config.toml
norm = "layernorm"
norm_eps = 1e-05
positions = "learned"
qk_norm = false
init_std_qkv = 0.0216
init_std_down = 0.00441
optimizer = "ademamix"
weight_decay = 0.11
grad_clip = 1.0
warmup_steps = 595
final_lr_fraction = 0.05
MLP neurons of a small language model. Each row is named by its layer, matrix (down: output weights) and neuron, and shows model dimensions 48-239. Each number is 128 + 32 x the weight over its row's rms, rounded and kept within 0 to 255. Numbers have three digits each.
After each neuron's rows, "fires before" lists the tokens most often just after its 100 highest values on Wikipedia text that the model never trained on. A number after a token or word is its count.

L9.down64:111166142122102134103167163118114135182129135181132132156105141115144151116086174124128154136151126156113113102160137140151142158114089116134090157108150139079146067123114144097075150133110113092157170108020116152150122087089078131124136128088112087129106137107136141137126086139110208140178118141139149128154140121129127145147165186178161107175147152137127088132108137121130143077122087177122083149111094116138184101136085152088101138174045166086135123106119127139048172122121080128092160180069119180080098141121162121133122034170130131128138147208115176165124156118091153156
fires before: " |" 58, "," 12, ":" 6

L6.down521:102143124099108135173126099141111080112096129134144107087171143186137157108133163122129123131198152170164133118109192130126153093126181147128135194138124146123167059122183112097118088172049101147176133126124104133148131184130131121160127152159111078171060147112116080055102147126121121116135159090128098179149043116072151116116056131197176106095115146082089147099156105117111140145109145197150110139170101118054148166145080134188103154108112141109115166106096147107125075151142153161109160109148172078108117160163132077173149148128176142154154100157133145075137068150165074111
fires before: " |" 33, "\n" 15, ";" 12, " 1" 5

L6.down576:128169103165143128121174129143096106079097116129182171149149140143111140019151162172179158157169193147138136115122142115116141121102129089131092149145055144112130137201130117122142100213115130101140143150103106125104085163154109172135119176103093108107086129139112068133131098130118078143089126128126052102139109173120196146112076146157123133129133139055069117133095101162148115135108170169122150121172124085113137164127156191140095164137120114134152143107107148112151116106099160158179121108173165075107109142150095172097142154052133144207165121220142111125149147166133096125
fires before: "|" 24, " |" 22, "|---|---|---|---|---|" 7, "ts" 6, "%" 6, "A" 5

L6.down636:082114124130131120145080110125041146087168088156176124196149129134071173069144152174089069120113159106194059063155149158124115092114074137119165089153152150154147147146155156199062066105112060085169118071081092109117113142161121093139133148105111133091124185172101114100129129094061124130074146078148097075112148131131162079112131072177107163098125096073113129158130176118145111100139126117169157102081103130105114119152130125110137172110123101154120149115131122182121132047097129188097132127153128110141069178151170138135122144133160120155126129182150149128166145131148111160
fires before: "|" 31, "\n" 18, "ts" 5, "|---|---|---|---|---|---|" 4

L6.down312:073062126124121146083119095078124127103133099151054097166087134161167136041106148126173163120127111196080182151158180097100069117106116086136144176119137179150151162154135145141153127146118137088144128127087125146175077146173169133165077155189142103134165118162128114165134148105141137164107109126065159156146155123155072110165128151110127072115161061097072084140101165101172118071105166182089099202206126119103123147108188163123137182160108061125144109126126156108109121087128088131164163159144085143177154149127086129103155095128199102155160112158073132109116185116139135110
fires before: "\n" 41, " |" 9, " " 7, " −" 5

L3.down742:100121125142199098108093084127162113130147145141112164161094148147114106102102072149148085142140127129112134119154124148059139090132135091103085105165126159127152067065142075161139171153139126154103160096174124092133112095141108161153113161082145138130092049069086133158081125097164151167197116138148147097183114094127172199103112150131121134130111092100157093156178164145079085152179103118163107159134130181124159126084137109091138117156174155150159142115122123149108109194143078024151112077159078119194140079116144123137099106182137165180159116153153120147122071131115063188
fires before: "\n" 23, " " 10, " 0" 7, " 1" 4, " 6" 4, " 7" 4

L7.down654:087068098128162172138189130136123080138127146167128146135149128161181110111139083098129108147146165161128136109114177102075093117175146133157075188165124129105150167206148122123151127174146087096174117130126145153082081178148141134112106137142204091137103112133149117183158109153146084160107141106129094130115126166102124128140088144154098089155139086095087054137093145133216126099099178151105181134164179150122121158142171145149114121191101096121182139101114125067119093092161108112164124144155104100052159147118106114107112083088160079135147109181091186114106152131178088087
fires before: "\n" 74, " " 11, " |" 4

L6.down471:116068097139191144155133146155097160120059144131120080104204052138102106102177116125127114165148113092124145068187119057170086109141135153151111113130116107120120161154155084051074063128166196140117147141135107085155152120140163133097114071077137153173078114108098166141140126099143170108225121134128190162178137136104148157158142165154099128112104111122155156141158133116133110168153157129133117068104113137170097132100110105134102153128073081073152103193132121178161181084081138145107139137096110134120107125111108139102127138103180166111128176098125112102171173133152073192
fires before: " |" 33, "\n" 8, "9" 5, "1" 4, "6" 4, "8" 4

L6.down46:069144138168144136174074104124080101082154128111135119191115068140111113095117115193141123145124123123119117090109089098155159173131157146134105122140113148134128137191124142132087078139126092138114137123106128091149146173153083122131077111115179117134075093135121157079210086165089186103127131151143151098161108098106165149179156102126153161145121116094135186167195144142161119102120127200163107116100117041115098150121117149104123150132140076123144151155155109152186091064115161133103157172142149104000104111070126124105144167050135137154092129135142085130139103161174141158
fires before: " |" 53, "\n" 8, ";" 8

L5.down405:123110121195153123153104146160134118102118159123132086125150120103088154064138154064169104161132174136107154123087139115108135208110117106147142163091167209122145132128037151150144167073169112164153116165118144092093125111128117133124105161095105124086103092130118170126127112150115096119143132138107141132155084150142106094063148144084136115122151173137212154185026126101103104144139181109164136131143142125115133133165113123166140099142099125183127106178130065146096113149131175148169115105094123098166144129090126145147178088195110165150159060065107089115139087134119163143
fires before: ";" 21, " |" 16, " 0;" 15, " 1;" 10, " —;" 7, " 2;" 6

L9.down698:119132121122136101101099137080132141139154118130077133176093118125142124152113154109106157165091115153144116140130119109141051112141089113172093137060118169107134178153109182113122100203187064107091126147093126170117131100200119110146158167073072099156172104135094123117116119113144162208122119099160104099075128098153097139126087194106067117129156156154149171165067147154120173193107105163155153175119133168118132080175154138105181109151151149127069136126187154176136102141105144126148143119109089098233193087094110136145098121106090166140145078107133113166136115126119126119
fires before: " |" 40, ":" 16, "0" 8, "\n" 4

L9.down532:131137158161119079101131132143116092087108084125102169101147152133109180085112121138111128086169168153159104056094129147144090124169085128148137113086148146087159093123057153106091119102187165103146102089115093117168059135143143139168180078128255171116167128143144110079087151100154127130115099098149146161201119171142122162161111124122137078149092140146080083130164128119148122152110202116095094099115163142202132146143153168154167147141146153144148108088088087137134118142138166151145107170157131144083120113104120158139112161130072129207171025174117109112183085138144172118
fires before: " |" 31, " of" 7, ";" 5, " are" 4, "." 4, " can" 4

L6.down998:136135189115071154126087099111118173119123114169146119187099082126119138077074142120147085111123110161170144138052109141115104083129124161135115100125061170090103070160116113143135069135111105131157109121147138195108108100142143111093063093130121079138130132102157157144145141091162128130149125159166141186164052108129097084150144148165122096142138127113075120124081100076140126054125168188123143146163172110114143099178144119142113140087116111152154151069116138121157095138156158153113177093165149125167153148134139128166168108146142105141143125156119131120075213134144143122
fires before: "\n" 53, " " 8, " was" 5, " B" 4

L6.down761:176141161183255108129079163131161146137111152185145172142116099111115169069094067159077106115155138164128122134105138102145169133158149173120138116129124146129153156137173126189156145104120166167133089110096133104105183203195140115114119107137175110143102158161099115099147123120133113162168154110150126111129114132137139149155129123067108154083073104110149105146093088146121100123137134169143175137121157075147113100145120157105064142105114150053094114113133136043176113089095123098120060099117174145131115149110094107124114138117125143153170113125118122085116137074138070222
fires before: " |" 24, "\n" 22, "ored" 5

L6.down456:141121134137131121156121129128151096133123121168127147108157145119191160076131139067162175122161144171134151127112165070107106136141156147147129150151180148158166069099173113089145121179110129126142127115160155145089104179188111142170092126155131046143129124063111125105101094120185147125143165115100081169139069143108111094106028128161115095157147118040109115089173129108185158134087134195124095129132156118054181121124149105113134160158106129123114147106076173124118089129123141135143131189182170081121139184143109125121128111154161153122132117152082145131091131161165108069
fires before: "\n" 37, " " 17, " 1" 6, " 2" 6, " 11" 5

L5.down1009:107158111102149132105124085170140066072174157137127133081096144142151192153168125088111135115158144140175178099150182106103101168146130150170129160105123094159134112110145110160094070132173122118159168131086106143156032192158146057165107171078121106198082074180129129127103088132129136107134104107140137091146074053114161108166101111121169129116172094081088105127124146105161132204154172123120195121199143103111112119184164140167164104133089171113094128138097166124119097120061134122084150115146151069106138126146104110205114127124128134143123125143169125136130092165134128112
fires before: " |" 40, ";" 15, "\n" 8

L6.down439:101122145131106147109083155099129127122168126119165100145088129112131122135110055130142136122121103135114130210141134113126102099152121151095096118116122123138097116155121124191168156109128114144123097101110154107109156119181130146108129141114235117146183120163163141132121161128116097131142127081095140115146134041169119129114138115116139128110109146132143178163126143115148103111118093144132155102178107155120089124128211114114123055140106165174144131144110112117164134180153090184123091163124148121000128146144140128097143135146135128133108115118117130172111104106120150154
fires before: "\n" 52

L6.down402:079140145117145118129108138119114077108137152093150172162152096168157085100174174202138186147168137106107112064104182110196156147134138170134144146123079144083081136180113113094123093170085173130165160114086150158135095150146097155104146145134169104111105137152155124134134123140100128088098166135157076130145138112111152119104040130135101104131126107089162197193166166197147152105144159151131133161127166076173080139123078159126107170134042077092128157160145132086129088135072088153080088128202109112105159185106180090098146140079098175176150148159153121059150158170160140113
fires before: " |" 37, "|" 10, "\n" 7, " 18," 4, " s" 4

L6.down768:151120107107113155099126077143065174154147139128127155151129149111127143118101097102130162145163152188117113152165131094132162079087141120135103141108126070113168100097095132120117158153096101114171103106114119198096080188161118112127132140059207154094161094131118052103144118099127087190154108116157077162138112141129172109152093130170114125062174153072071133132111111170148093106110084110116130131165119141183181139180214166113157158123120121115092129091140140078130068097062135121142121131131139161002128131146112165103130161108129155127117091158174151172170140171138148113
fires before: " |" 39, " Title" 5, " " 5, " L" 4

L7.down968:142149151138103139128093070161142165042078150128150158162105111059102147111121145173148162158141136114095147121103119144134104123150167087068144092099132150181189194133176153081145066127083074106148147143109169178086100106140132105131154210142122071092151161099094095115238170099115092192145123115175059133119073146074130125176127125190117125121100103123145148139074113172124096114177179155150164151200135115148146106152072146134118157079148116137092131096155086122131154098152146134146171108106096106125145131059133108090116096125088124104181137116134106159139159116171157155
fires before: "\n" 33, " " 8, " ±" 6, " Title" 5, " P" 4, " Go" 4

L6.down72:090143125139138113142170104141093165069097098164164106145122154144097181059160176171140053160170156080182103089129151136127104086142143114099080152161119172126091120183156126109070094146144167145127131146078132089125133109137081125121149166118181122119061103100100132105138102147123121086146131114141157060145118133114159137163151167182159183137118112121097114121084116151139123138110146116153187086132090088136096175108123135180103123121143083136169156108106097189091137081127128136096118122116113115134076115124095172069121174144161145204146124167136111090130105177093118190
fires before: "|" 29, " |" 20, "|---|---|---|---|---|" 10, "\n" 7, "%" 6, "|---|---|---|---|---|---|" 5

L6.down665:127129138152110144144075089084098092105120112128102088176142070154105159064127076176175095194174134154147084121141096143131142097156136142108077169130141136118119171181131162178070080151118149139136131092105118120165160160142146107123075148117131095092134102192109120111171100126085110159119165139138160132154141095149120086198114096140098203150102101064117105152147137138098125079112198196165121178128118065111115156112129097099173130077112016089130121097200151128175089080094138168110189145182151107146097174112123148161102150061144151110140119180119112154140175077209105138
fires before: "\n" 27, " |" 14, "|" 9, " " 7, " 1" 5, " 11" 4

L6.down132:078127092105111146158129153164135156073222115144153143114118144137136115109186127090149143118116126157107152129154163150128114099118118106148115097113125110137178124129110095114232174152146059074094134121165130167153108158135099161128163176123200139162162163116131068189151113157115080177109070129102044092141100090173123102102098113149089070108088151146096120109127095135145150166089128132118163115135151142130148135155188169139052170126107124134137138137089122095105087112099146138155140165144130131000152163154120110115153150132155124177104105114142159128120136175152106079
fires before: " |" 70, "." 7, " votes" 5, "out" 4

L6.down1017:099124111135153139127133111106090072099108131072113136152134091138109125026179142209175158206147151126101117093126171078153131169169133135160109147174082156127128143177153110156114098170109120154177126140097160109155140201166140125135093163086140113153080100127103108138161096160100148142107117158164129085144155133129135192144066121149107161145124141035098166165125168133128110112154177199176155119109096039142089152117100155134095132143152053101151112163180112152184098029106106191136161133142098102132080176099106139083122166070120124182163115215154118126148114131163102147
fires before: " |" 51, "|" 17, "\n" 8, ".2" 5

L5.down45:217164115143183118118122108110120130119087143147141204097144111122126118110113142197086164113156115171194134099150192145087137145169092052112088183104110163164116079133179129110133138177153093143125100036162119160123138127197079112103166124138083108172097124112157089086067080096097112134115100127125106084164114117157115109161133176091162159148149049068154108097133113143129149127116134138153128100101181159108124145142162134127157136185089135128129149074150118067123082130159087163140064118091079200165186149135106104123113113140150126135117156155160065099129111105211158156
fires before: " |" 44, " " 6, ".7" 5, ".2" 4

L9.down298:171133099117119089174129155093153127107103130103172088123149118123097206070159222069121144113132111124111139110158144163104108140136153105100134174126109070136124133175101110153124152149136197163122101117174159211167173086114101120179123129160002131139108116098110126121133105077116106121130133119125096103152162147149147129163128141217165170150119076202123114076087119141117125096168131130106136107185095083116142090115144099117085163124134125082128164160139144120168170092094144096154182093137138132211161139098076068160133097112116164126136121124109156092109142111090052171
fires before: "\n" 36, " The" 10, " They" 4

L3.down17:160194139138152121091139171138153063139111123137140079100129140092119084097077143123116130121193106108123123124127170138083169131194120113104098077152176181178102103181106163092096153086095158152176131152134158139160086066081105164169148161097120070107180119085139225134159052076143184130124159131153150127089122125113113176095102092179130094121150128115110111113135106126115136148139167157101181117140127205090103133108200099107135168124105135151101135112137115096115167149139158111150086149125145168124107179105098114089088172140087176120150134125098074137164130142184108174
fires before: "\n" 31, " an" 7, " a" 4, "I" 4, "ot" 4

L6.down752:103140128164096121125136090129125110152101143151101155181135130136135140111125164150149169125143152132126125129066194093120116170075090127121127189111138109134189116123120130118152140124147088108194157099114148163082075089203122133176079167122158072149093127134143127159094109143109129150169151099133088159117069141152088121110031150096116102148152133078131109122152142157177129087103139168141162136148097093033180175141126173161087106133097095169151133108104132179115127104159191124169107134147089124092136144156176140136159124117147099095175141154100151145132156119135112079
fires before: "\n" 26, " |" 12, "|" 11, " 0" 7, " 1" 5, " " 5

L7.down614:122104160111120140112149105146162129155093092144131099099115115125126078165079138145123124107125197153110144121185132078110115097087106146095103088179180155101114103137106108075075071151090090168133122115097156183128145139094131160159147135083239067152121136105229159147142126083094129121135113122129131123135168107086177119087108217151115108110118129101110116179147111155174120185161102137183160103078083136126174085162086166132120098185139109172110123134142130086124125119111053136158175137070124081065107151144077135055128100100121139192161208105140109158142079132098168164
fires before: " |" 40, ":" 18, " –" 6

L6.down615:102170081147099128153161119103157111142120078165133114140073112172182121087165103174140086126159154150082149151093122122191072099169122164090165161105059137100116159128112105117115158132147115186118098060093118140135055175087191134147161154126205130086090121124128160151093209155164132083152134177156140128165090171124132137096093100134117189083081106138148158134084186076130190128078175149069138121106133143099156146149087119156165129128163108127121155129091126113136104158148165160121078125124105102132169159168175133036110126111079159146114090169162158126127122154166099129
fires before: "\n" 70, " is" 5

L5.down363:088139082127143067149169140129098205105078081132138162134164190156138200129097119139140128117080081096138124148097151113093098100089137137163113175105140128122146155082131209169215103132057136139162153125140107117100126123145123129126132105103184122123087127111100113097167144142173098186153184084127126132105133088151134144086159062118188130086186105158098095148152132093089133153131102160123080127073137159058113107151103132123074159145125089115148144146093189164120160133155111125123104148132144099162123179112143090179138034148133120083162150084123191130141119042153106130
fires before: "\n" 51, ":" 5

L6.down1010:099099124137135159119187124182123174123163104122157105166191109158173140101121142157111184149111071095142174124113141101173144198080139128132171074127173118091133140110111129051155080071121133091106156162086174111089090130105127132144159108105154112144106185108120167135098116168144103108162151133105132088080173131168059111123155106168088078159129141132159183149141111122127163138164087070139129158164096084175144142122084143064052102151092148098120130140133084146067150103129099091067165165144150134108062110073150098112135077156121153152144137107165160122076062169122112186
fires before: " |" 48, " (" 6, " (s" 4, " to" 4

L5.down141:129139109161146134095095094163146106167138115146138112121134116185073148110106108109141131141074112160120136127168103097124154156151048134124108141100108153144126076087136152164115072144163107106073138113140155189056163137143134159147172142099146140162171119153151167118117143081168117094181088122121185104136131124175126114218113103153105138090126144087118133071078127122131091140127165112157187182165115141079101072124131101120169112158149135089168101122113134161176115149040206172141141068076127124166194127119170126169126105143041066068064087080140127115096145104116169162
fires before: "\n" 72, " and" 6

L6.down549:164128120109132128190112145144145150122147137116180129166106137145119089127170172138167159152099099179096140169114157094135109052099146121181093145146130089094160132121089115148158116169154083100140132066156094172185049144177123119148148163097097146169123111145119143184115110143147065179103087123154053110130103143167118185060125101143102103069117151108129109129128092157160125147069126097072172118127142131123178114138230136148081170150127109111167131114082115097172115079086165139158114107168061117132134149157135162106113140130110094141116066157126150181144165169164105108
fires before: " |" 57, " –" 4

L7.down381:105152131142104140133113137165127084145149173099087078101114193132132147198159097112194117130085118196147160129109105085114154121162137122148118083168097183100169136116146134108124131091092081169149149143192118183165148163153176120130106102169103141147177172102079073103089143108115097104148128166148140177144118115127107093134133108146075162107147104116155188077168133122112114127104112129137094100095131146184087094171188114133159095130125131161124134114133111077119105129121089140149138177118118124000157133167093090140127119150090120043059133099106114063083126119136181109
fires before: " |" 45, " (2" 5, " (" 4

L6.down68:095148159128165117164088149111120148076112135118115149163136156092104150173122056104137093120078105144219093143133140129077097109146067138126112128171168175108097144102139135124138091172093055135133128125144157119120065109148113153160145134147184161162188132154124156163103146155149108140130109155124096102139153115152113125126219143155108137142122105116095152120083103116150112133130113100195137145148132122114077090145217101117142121106149116094098116153105146119121155122141120092134170184111094145000098116127112146121104146123124102126125177081143155153118105124132125115
fires before: "\n" 63, "|" 14, "-" 11

L3.down305:137162131150165123110156110103137120123049136130090092160088113125154082096144137163128116111193127097133089168054150129103137149119118081084087086109167161131110138229134176151104073106045066039146177160111166154130101064110111128162129111116088112131131145124153135132098163097149151161155136166103097160094149118108083134137100120145119162184149080139115090146119194075126137137161199154174133126152089150096079152140131085128119171113127156107113099093135138100108141141190162132115108112137114136128141164130100146163143137181110127145142111122163056096113175105056136126
fires before: "\n" 51, " |" 8

L6.down896:132154124179136132085073196159186093173118141150123135145098098100142110137155162146118060133079095083151159172145059119117099110042122106124185064119142100149147148144102145116068094157157077142114147103069077148139136160089130172140113074187107177113126117130159093120128134143141137156132140118125142112095143078155121140148105132093086104077106144157147080145213110119116134123157115161107155091103141122075159144126129147110114124118111130141085109112205195157106153093064068170179164148148157122189084096095117124059150163095141090116170127131152085170160137124110132118
fires before: "%" 25, " |" 25, " −" 5, " (" 4, "z" 4, " " 4

L5.down843:179153118071123113104152121117118149174118165149115143132107125062106127144131111126088101152136171101168142108161166102085117157051138066121097103115172108037102146113120191116118131117179043078083189173036191115120147077192146179090144148131181111133135078192127110132106177135089182127127168098102075130115080144141149133165127182171143101139098118143041124125164182123137140072154098141076131136138094140130144133151095130186143140155126088131132105138128112172166158111079143084137173124146158143053111114128094145131108123107149105176155125153167098155147149131141181119
fires before: " |" 41, "." 6, "00" 4

L6.down818:110106140108127132055139125103121146138169162028145110180149156141086156066171163118141142123144135161072139168120202125122146097129123141120097136112164063127115101233175161089096170162151129111129112148105129115145087153103111114101144124164102083088070144088152087077216155117104097205122142110178130168151088151097075136165106141172148095121127156117174085132198167110128109102054106133123097116116208095132153144166111188130092106151106115105136140131123104106137103136047141112132150105087152169147120158133117144103126114184166180131089160136104123135120146157097124105
fires before: "\n" 41, " =" 5, ":" 5, " |" 5, " ===" 4, " election" 4

L6.down441:152101168121160130143067097146105117079119133137077209148111165106114127099156097121181180125109154139122161125120119126137169103126102123131140130129137108147106134182095053145158176153163130191074105144084127074152147136093155150120103085185114167142145103175129139154128144091134115110146139117133081136120129157118131096108177156159094178110113066131148203140058148124108144174097124168116082124124136136149148102138145117104187182155122138068121106177082115133157129069151118109179079147097138085112171152118125153162101141129110152107094064131103064171111185121084161111
fires before: " |" 39, " –" 10, ":" 6

L6.down793:186173137177098135118166120139144125107140144112043125125101108111138151105176150133104108182163107117140178179129148065129130120100134069138160157118150131087074121226091124070115118137138136097152144108115147151087133049087122134146130109115199119159106094107138129174095130109140115135102190142170079120126147120167111167096120152143120145220147134132143121137100216117151193130124141077116146105105115123113216168112114113104128118137122134117184102090128123156082092104129161130131086138105187132070160147168086163117129135209093153139166215097128120152107154182152130127
fires before: " |" 75

L6.down895:173175115133097100192104136132084070131079152150120139157101079131163098166113120136089196186158140098154119149071124109088148121125135107152113154111127131108134123127113156143089142164095042125135124148119085169125143089125131115186082097080255134075147121097133147114117168064146130096094187104160133130136108132172149172118176118178104200142168140090094119138099135202188107105189166132117142124171099159101157110100142078165188121090151120106107117093157115156127130153113054073125167089127148110078095134141172096156108160059089138129149134154148122082109168096139174190
fires before: "\n" 25, " He" 15, " In" 6, " he" 4, " His" 4, " |" 4

L6.down173:143192133146156116082124156194174089165175116115067136110057130127142134128120076151146124083075123161126177066190189149119127160194132098122130130143123205119094037170135074080126110187148108186114090108110155149133151114145127148076095182140110119168104106127113121091108161117083148112104108162181104088126114133098119142125084154142126190094099124169141110101163137110130146159091116164121084107116161067100145115141124163128117121103176070123118165058159185059098171198104128106065155117165108148177151129087088061127080116145103138126112095132122142083135091177119151099
fires before: " " 36, " |" 26, "\n" 7

L6.down625:113129169106112123143107122091147153109101115128182112175141091141099156203125117095186155157125149148067131144071136145126133098178092148206154101108118125102166143154104149130086102169115046140085117126111116127170125143152123083128126132123166153082152104150129167160148073134120117126140074157105145130132156086125117149104159102137075119129106120070116112138099081121131116124108133119232109094108169128131092123055152088104099112087072125120116061123132143091118092107097161164095167185147158149000128172130153137155102142132145134153097112143162186174165175183153144146
fires before: "\n" 98

L5.down852:112132101141218107116088120114177133123127143113130191095117121192166091102118176150102146081135157165146112052119165143127135132155121055159128182162103103112137133174173126070084119180126139166105193128093131185121073159129141140155141123129154140119101159173101061129079154101120148133104095141135086124165142168055074150166082132162116105124152090113118129091087054103114150159135184039177108071174148116132113137081157111146129157083157112164115160084096161115123166114164158147084125158143141127144189123122108120175147065165182067206133147119153112090131095161106094080
fires before: " |" 55, " m)" 4

L7.down328:085117082098108151184132134067120140135155148161139110133167080139142131156148099149095102186070136173097112127173145114140151112160153151092066137106082095104166148169059113141128128113099094150172101105117140135168125144110116140170109135161214048185158137081169103132146086149100075117125117133129173111110169133146127131137143101146121158091127094119114132140129116138186116119078183124126146154117128125108110148179158116107136092164094106147077126132177137119086123120118148070136194140176086159019046160115105093137119116134100115096137100221104123111091201083210096107
fires before: "\n" 65, " −" 5

L6.down453:112156072150126151167150114099119097132164120166095188180121131154100109114125121123162141131181127104118100148132128122134110028121081077109081130092114136072104144163106067156120127158121156067174116107112096139118080142151112153128108132101174100142116142199147116160139112102159076154120112161139064128163024117171132153137049120119076121132152104147132135155182146152144140142085171184142188128169140124104143177156150157130145104200121096151114110099098171112167097082127160128153142137188125144160120219164134086118123164087153125156140127178163115142126158140169128146
fires before: "\n" 40, " " 11, " |" 9, " Pr" 4

L3.down718:125124144142144105144121160167070121097130143084097099132110095133096137115188117089108120127164099101143136119135135098118100162141115094094096138129138134077113139212138104140123157151103093052129136121080145109132138077123089154167108162101173136130164150125110190188096163125172085101153144152140142156045137141106085140087087098071125126141122104134180100125124195159139169087167226114102129086126137147127089139155134121128149115132125160099127153137102185153169138141177151094111153126190024136106131107138145159169173084143149149166166110113084124086140154094095156166
fires before: "\n" 46, " |" 9, " p" 4, " a" 4

L7.down999:067155135139098120104181129146136118125070113181126101098165092138127082110191120189097076202099118114139120163081123141138178080148105143134174122204140117068135128169133126099115128123159125132094123169122129136134103089127102057105171119150165102074104129022093173131091096196107127159099106106116094173143161135089094151132135156154146089105109092141136117215086174120074167084134093140150116074134088098119200131195143128076134111123128126105161192114133162106117147073075151158173168128110182101172138077172125173077121155155121105114094127106153131135153155117150101142
fires before: " |" 28, "\n" 22

L5.down507:104107162112104122109147173090162116153198094098154123101107077133101168093126148094128116103147160139118101150157140116116069177185126111145115179073105076116159172088115093124155125143105164136123095088078100157088149146158112130130139096154110087092137184113140157146142151111153116167178116090126035183119142214177144118192143075150122122103185081152105128170099106099133171145148110154078148119174159117093127124110079118174061143134149151134175167104121150124139088136063121086112087105134134110178101111140161147108106092125081160106092051081083143130156142105199106137
fires before: "\n" 57, "==" 10

L5.down874:112120121134129101106131141107088134106100060097116131104146132125162104138058049124124127136098102118162082072146085111076157129128118100110123091124146122135168085097120172167179175138120182173081142083160103166147166138083139142139165151131200151137149121108135189102088141156120091099162144117154157087136123147112134114191115109204198158095107132099130177126124158094097139120122148132081142076149052094095149148185131096119160131156101127050151135151142222141114132171149182135119110115185132090117144129121126110199081153089096081081122143100156106159115120059079162111
fires before: "\n" 33, " The" 8, " In" 4, " " 4, " 0" 4

L5.down416:105135077175116160081145114087101105150092118143142099137077134148098104123146130079134122076169130140156205191088127202135106122166170091181139115146183147125114066080115121099108127138148115105098143127078071158067131167121112119146120109177112104105122117165114206118062158128147156139169115130127162133171088150117088111122111107081156112184119108127116161110116070122140178106093104159155107076097136084154089164156127090088148128145135081180136127096132127087119088108135172101109034148116155103149130167126164165175105172182116141162165150164173152146177098200153121144
fires before: " |" 67

L3.down720:103141153127133111112124097114150085161117122108116104129150122120110114156113136116137117172091124122105104123176128146102200094157150108113133071157095160165165128138109118188123075142173117129122121178108124097104126137096080170126115127119000072102186137096145153127105112135128125100106148071117146121185185079179151094087126060072154122121144120179113130144137164108119149119097123126138127096123150116121119157135134146136119108125161111143136153173122118136164175134106158106158049136096199143255139106108115129136164162138154162103132137162124149118117124094088098145
fires before: " |" 43, " medal" 5, " of" 5, "out" 4

L5.down560:212141111089126112151133161092141152113175080102169118091098149120119198142122177129126150134099068106119092121143160144109122145179138081158131167126195118168122115123123080140217149136051201140144117100131095116095151119088152139111121116103077116114158101112110126152113078108158084198099132114132051108108167186158109114128135080144082152143159163148082128110109085155106172146119124138089165141138147119064115094146161094075096164127153115085146148200067152149116127116137101094166179114125166141180114206103185156126099141099180084074132112121071140135127127134193121153
fires before: " |" 39, "\n" 7, " votes" 6, ":" 5

L9.down414:177153175118115104086160092159155111119109159127162134168137150147132105089162149135099167125118119047093161133092147123104120129129120187144128121125120111214087152136066177141167143137088149156123129182105083139112189103069117138136083110104083127142137106119135136108073128113171175146136154157188127073135153173105111120087131173158168134090184096147145088116088115101104115176137167162105151114130141144143134105190101142135114087115106107137108135103051126121126123181132152183207100137134140114115137107171109134126123152099095125149127071087068071118157098125098142187
fires before: " |" 63

L7.down727:141103180101154103178149141075154149105128142202179149157130078139089221172124135115120114141131147145160126098180150090132151126173092148163045166142127136103134120125065145109095104125054071082180150125146151165157147135165126143150142165093136113125157120113107130155145037117134047144133163111183110138135154122130073111168103134142170134059101119122099100130114131146142101123163146146150137126090095106118111093097189119101149127132123100095146149114152179078067096067123183125132198088164138144052074195141121118121146147092116100112130147163099168148119197093186111135
fires before: "\n" 60, "|" 13

L6.down30:175095131126161164117147134150117146131106087086089113117132091162108134115079144158119203168140113101142132125103093044127162099135143085124118077123136194127112159117102021145135136152144085126099084115115130142095167137147142148107165134071172144130109152143143055151131120058135152096167162158125195080166117170127159139188138128135078067092093118112146080119161118137124144149122137120194096132099134138141140151123142147075160082163141181077128175149159169110102185116096095183107125099085191083112117115092135094122135155087125059119149129118221077160148108169125156190
fires before: "%" 28, " |" 19, " " 17, "\n" 7, "es" 4, " −" 4

L6.down104:110128108160123138116148138113124140153146101150108160121128133136068145090206149151092140138175123121127149150076146140112118089182135082166105141096122150105117209171080080152146152105187122091106134145108134128144122035122145151090139138120145114144105132137129104200073084127099074146078101073154058115160139159141133144120094121153144092060130144107102108176073101108169104164164163112131208116178145101142120147130142201149057148076117106149172103073142163131167164143059135150125164112216098152135149093162083139114163120101126119219153099143195112166129146168160090175
fires before: " |" 33, "\n" 11, "F" 6, "A" 6, "D" 5